From a checkpoint of a small transformer trained on Wikipedia.
Size: 11 layers, width 256, 4 heads of 64, vocabulary 1024, 9.28M parameters.
Architecture: learned positions, untied embeddings.
MLP neurons of a small language model. Each row is named by its layer, matrix (down: output weights) and neuron, and shows model dimensions 32-159. Each number is 128 + 24 x the weight over its row's rms, rounded and kept within 0 to 255. Numbers have three digits each.
Before each neuron's rows, "fires before" lists the tokens most often just after its 100 highest values on Wikipedia text that the model never trained on.

fires before: " ", "or"
L2.down367:110085132129144088161133152139151146146151152097144137119153141101153128107104157136148121171151144119131090113121088153111088158136128080122087135166136104100097127150104106120112141167084155120117112086110112100103094156124086116125134133181137103147090146136157157169143151139088115099143110143165161111120147186142152099114116132113111105150166144106172125159089158118140107140158

fires before: "es", "ol", "age", "e", "el"
L3.down633:145132142081128130142158140119137098096096118112127137116134135114138111127114160147140098124137141108141125168113099148129163112176144119133114088160122122126149131111097126132116146120173129153110139106145100127114117106178164135137127100127158135115051148143126099132103137090121175105151153154131133145125126111132095122125103127120111177165120114119147132121096088119104106121136

fires before: "\n\n", "ed", "er", " play"
L3.down251:116131133129130128158135113182154140142174156113117119115078114118168158122162113130144131123179124111123123108138125130103092141157136146157160105114166135121133130083143090115136133148130149149124115089099136090098108119084088136128098162096116108138123124165134124162170139116155133124110071110159127083127158120129131121127098109128121141122135084155132135103142154114111135147138

fires before: "y", "ic", "ics", "iz", "ia"
L6.down346:083117105145140168102151122146131134167110160168159126112111122140135165152117157143121106124132149101118220123102116140144106129117171121132116121116154108117146116127118116112120107144119091158166144151151178144103102185111123151073150115122115131140131139106165139102168087137118169115148144163098088113126159148108104134142126122083157133138078132113079132117137114126145114109119

fires before: "ing", "ed", "er", "ers", "son"
L4.down638:147134145107114135114133089125129148148062156110106079120112159121125126119122129097137125112135108134152119108111115142100142137089152138146139150152082157111099125128124083177134134155143099184101119084108169125164140129127155107141118137127165096086105132121139080114178080145130128167091088113117128130155155148139102187129110132169100144132122133177086131118102145164128136133190

fires before: "ing", ")", " (", "^", "ist", "ur"
L6.down270:162119141143134094090094135136156130140109103133123100124078164117106056159119099116137148165099089133144146142167118150117123135161187151124142134138143122158128116120135094151162144180099117167128090156190140094140109085119106135129140109142157110110140176102152095132096142124095137085146111131121122125130148130105090129115146155150100111169135165148124120145101119171103090143144

fires before: "ad", "ack", "c", "ain", "am"
L2.down780:148093147116118140147106122138146137152112158134159129132118135125123107132108141135125114102095121121155147147143122120124136119138121145118113162121141209078127133095120146114081122127139118120138162129107092157127111112079146110132121108111117135172132114147143104058122098126099097127112088152122109165153105140144110147149168153129089146119139172150149126163104105086112144150122

fires before: " ", "\n"
L2.down104:119141130103104137111109103144119165128135188132168083111095135096128154110118144123134106080134076119144154131121132128154137120098103140175142163129128113133108103088122096154096086109116115182161148126114148101106152116142117066148125136117171114092136129157127168082144140140093116152122125087123169142107125099112128128129139110136138127121104090149139121122139134150165152144101

fires before: "ition", "ed", "qu", "it", "p", " An"
L2.down9:119114124140121119144106130136085137153154150098141145106121145130122117098133136140136115150084105180135112127096125119078114129154130097131152179107110131147081134190155099092141125115159128105104105090106153140143142095085115145115131094139111135158155155086130173183143171125105114114153086093110143140087127134087141138101101154135161123111144147115127141150129111148191093162198

fires before: "ision", "id", "is", "g", "ion", "ed"
L4.down998:122142136135164138146103115134101113153163149150104108150089160103149110107104075136120113121111151161076121130106108098098135126099170138107138141114103124150122132114127089114142129134084129092123156105150119090111134097165148118152103143151123138143130131140124126154143105134144118137136110153100111146079116161152131152069084132159104086131193133148128144103156146116136134186109

fires before: " ", ","
L6.down994:123142181118175125162158085133145170145140160136140124140131120108142111093094111172135163138125124149160135148173123095116130078147108083153116082141176120099105137187148112135131137157153115115104105129137137096103114160143121100140095130154135151129125153143094081119127190154118114069106128082097132096108127139098135152125181138145143129171113077082164159147127133114113133119135

fires before: "y", " of", "ic", "ian", " American", "n"
L2.down175:151135136107151095143119126097147107117128109064135138137127131124128131115120149131157106174103108157126124110162076120106096136118133139107134130126111113170147119127142119133121130140137133148105159104123131143108157120179121170109126116127096160122112151135080093116126099151114162102081124121113162158104128108096117108162149151116126101112134121166121147097105142104140066122142

fires before: ".", ",", " (", ")", " to", " in"
L6.down86:163174116127156150137157146125150127133132133139148162169143127129131076165133103140152122108128110161108156141088104101147157134128139111140189107132147178144125130159123128131150154129114154147110100111135102168157093156117115149150093141125127118104136105080150115111122146107130168148143101085144170122123122105120119133165128133115098121139091134080130134160104101147103168129120

fires before: " a", " the", " an", "b", " ", "uc"
L3.down362:122157095145123119132083098127102147150117113132132140160130118099134124114149130122169160167106106135151139108162162140112123125117147124124126170163123118100118170138120181155120165093104128117106117108140126114115133114146135078134148103123135130117119105142139122088081154112181072144144130147107127159136113064124089080107141129156121118091154122156157153149152138151114135141132

fires before: " ", "es", " |"
L2.down850:159143169172136090109130127083098120131103148122107127157079140099145101120129110179114085127129157112122141101196129176120135112152102179179154116135124109095117144135124113136118129144102110177121116144169140135110129104092139102139145163161158141138129121101148083154107138115119165174128152117151142102139156077132094115097123145130160152155138145104120137134110152107215114125160

fires before: "ation", " |", "N", "W", "ant", "ations"
L2.down305:097142138125115137105160107171110118172089098082136133139138136133126125166157147142100114141079068094150154166149129106150093145106139123151135105128098123117075131130098145137123122161082109101143091131143129114101089134141128109152149133147148093135084141134119110150101144120169155145139093119159148113124089107143143123122143130102133107165130128092126144120124106142153113126095

fires before: ".", " |", " An"
L3.down469:122106139120131120132130143152136131110065124120140166130108124159113153122163154092152133160089090157153152141103132091092076151153168105110126133139138114123151125136125082102104148137131145113136123150142118145119142135153115116128101125123116129161106152127126119162157079111116095152179139121134140138156176159146150139122102081167115121140133175141125121119149120159127111130147

fires before: "le", "ely", "ment", "il", "ia", "ian"
L6.down992:137163109122113117124151137121121147126158096191140124098109159112128102166101064143151116111133186142164129103107131132136126153111117089091115113135079126120147163129114121120142113080131117134124123132143118158114154094152131139096143153096156126125169149123124096106100126150111085125149129168147130116151123153155117096147132156133103101174095137141123116142163108142112127126173

fires before: "t", "c", "us", "ro", "her", "ac"
L3.down957:126145133096101126135134100128129118138168171125085155136142095161155151128088104135115103168111115103122144159103153134137127148114079128085124114181160136122116112108113115084098168127115061153146099109130134156098121115089152150098119100158096108141108116139148102114125114184150136114130099132117135091133138142140123125135119111073130144129111136127139156123136168136138134084167

fires before: "st", "m", " in", "s", ".", "em"
L2.down344:129117118136143118134132140154106100121172107124116134156159146096174119133137143126144145060135095132132118146122162124117131077113185126130136142108112120094125136136135103121128140109135166126130080106110080141094158140112133175116165132108164116128092142189147114139116122140167131142146110112149126091128118112127100121137091143139177145124143136140132137138121095170141170179120

fires before: "e", " ", " the"
L6.down577:130137159107114108104138103136140105138119136092100135081114114140163096087117109111124146137120074132177110115157135128104132111151125122132085125080161115156100137105139101131158094157150160105132092177135130135120155136114121105136136128148110133092094146153135144146116085129162135115134103138142101126137142103183143134079178099084114172063100138117154090092130166111142124118139

fires before: "d", "m", "v", "ap", "am", "ear"
L4.down7:149143143161197132152124121142125111138128155111165106105135160123152123127139078138135096129118120125156125188130109182139144126121119127126107118120089122136142110130120149066144126145145163123145129126164147146151148169148137168157114100112105165078129127091113117111107140115110164072094123096109153149111110155135127147149128139120115106104124149108131118137120157162134126093136

fires before: "ace", "les", "i", "re", "or", "ore"
L3.down412:122118137152122073141108175129107088128125115107101138139146124138122143133126107125167128180150123151131140100157154088119118164149122126123118078105086128085082155111158067060136126107117132124103121132128135119149168105149112114091121078102123107115077131129144145106183132180116113124130100154171131118134105178129127147137152104118142113179101149153144136143119152116148116091128

fires before: "bum", "ong", "p", "ing", "-", "l"
L2.down968:119087100132101109107160124109123117123157103116141133090162127130104124121089153126140150105137152094099103111110156138119100105152136119109118125151153130166131114140163126133127076077116128109089138155129131136137136122167128106137115189097101126129132103114128158067131125124116114136096119167186119163143130141156117178135141131097130152095104154151120141161089090133126126146129

fires before: "an", "rough", "ose", "ir", "n", " of"
L3.down91:146158128122102136103149140153135120093143095197118124136141104124129102133121124111133111125135112147143097122177114158128155128136159134102150163116075138115160130168168073108104129142154152150104111133079116103117105159099124142118101105138139112139109151082095145115108121146126112107124116136128105123116105089134104159111097152147197116094144092119138168151094093099129087108160

fires before: "ed", "s", " be", "ific", "if", "all"
L3.down190:099172139129174168136138146147167109148134111148120127131129144106124107140127111103089096121125096122155138149150100126102113140133120102110145135144086204110149107155165114098156131122145148149136085122100156150146156184165098147080127160143046145131162130156127122159115143075149084068093114173124110107138172126100114103110103115120145137130133160141137113127108101151136148120137

fires before: "out", "land", "a", "le", "il", "l"
L2.down761:127156123100172105121141175113130094124121163121107135144131196104152115149114144129136099117109132156099090131124148199147162085122166137124117135144079086155125138139138108096119146185144124112113125125144122122115126083148115149125112160149125123123155127166134110065151098128139107098159140143134126102129134167122123144147099168127161133122104116122133155110086111092076143146171

fires before: "ition", "ed", "ing", "er", "od", "id"
L3.down160:120112134107113088128106134137072105142171149083131139109083113167133159127122128156112109111120157129092150122104101129117121090126117144134146101128147123152118135114118128114155135138104181096134163143116142080159118147124128110148147118153102084116135127113143197140143104132125121126154112138120154169159105106104118116102146134140164149121113131174146116108100112197151125158153

fires before: "qu", "arly", "ar", "ver", "ach", "ight"
L6.down455:097125133127138134105179147126160148111086167096093135117149104128161128128139099148118132165143148145148116120139090089097070117128126136120122126120146124105145130118159140072175109128145183091128130124141104086142133128148143135112130149183136142112130145131121095148151156127090115132155085116133151145115098106169160149078172119168094158122109116170149100117129123155101106127138

fires before: "ot", "an", "o", "al", "ar", "M"
L2.down3:124088133114122124131112120134134087155107079148096162133147168139142148166145107099140132137157122125076118113080155122080133095137127158144132134146146115117160095145126111122130140105128141106098104130136115108086185171180130167124156122128141078165152119088101083121125142083134124127120116133143139126148119151159123141118140145147168130125112147107125125130109152118137115124141

fires before: "iam", "ion", "age", "ed", "er", " the"
L2.down98:104139084141098155132116119157137136144128113137119124149120110053124137148175115110148146145151123112117135088095091121119113158136157105130127128119113152135145136133115120129163148131108135156151094110130107117096134149122150123142141145111112109109162100179137159133144144095153143121107088162094152135121143125162178114122104115059194143104105091135124168137136137130113118119095

fires before: "ague", "ad", "e", "g"
L2.down603:073093133126149153173110153123113127129119113130132110122096115100161149137109147144123101177147142114137163173123130128126105109128155102107140118113115175128140099140114126180099142107151162152115130137136159113121097128114088084127147113130153146125155114163133154084146135105165142102125120155182146125114145113094069117132119140123157125091083103127111127127092153132132136119168

fires before: " ", ",", "."
L2.down938:118104165149122093122120150128130171125112152145112194173151128133146072117116115129100128154134118118176147144156099120151135093117166124142129113125100144104161152118083086196158132112132161148114140151125083194085120132137091108123114106173125170104095141154135141130109093131133110075108129146151129092140090093143130091150137125177141095132143134145179151104126092152108107113144

fires before: "u", "el", "e", "ers", "a", "es"
L2.down962:121084094098113137109144106135153128125139120124096146129104109121105170122109120122144136123139142123122148093092121122064149157100148108150125147121121179144176095120115160125149121162133162124139092107081143096139120142153117179120112127107112158138080144131127148094112107127184095124118175144079154119138156110096100142137097141197122136153152113130092094098097141127179145130159

fires before: "e", "ath", "ad", "el", "es", "are"
L4.down93:185120101156158143136153154144130157169104104113116124087121078173171109135154110106110135104116131117163183112113078116112132149091140117122105135131140164122131090116132141145117114141140077129169088146139171121164114101149092143098108113148122159134172156165101131116154118117124132150118147133092147132093152122125103140095114117135110143090110154186103115098164142159135114096123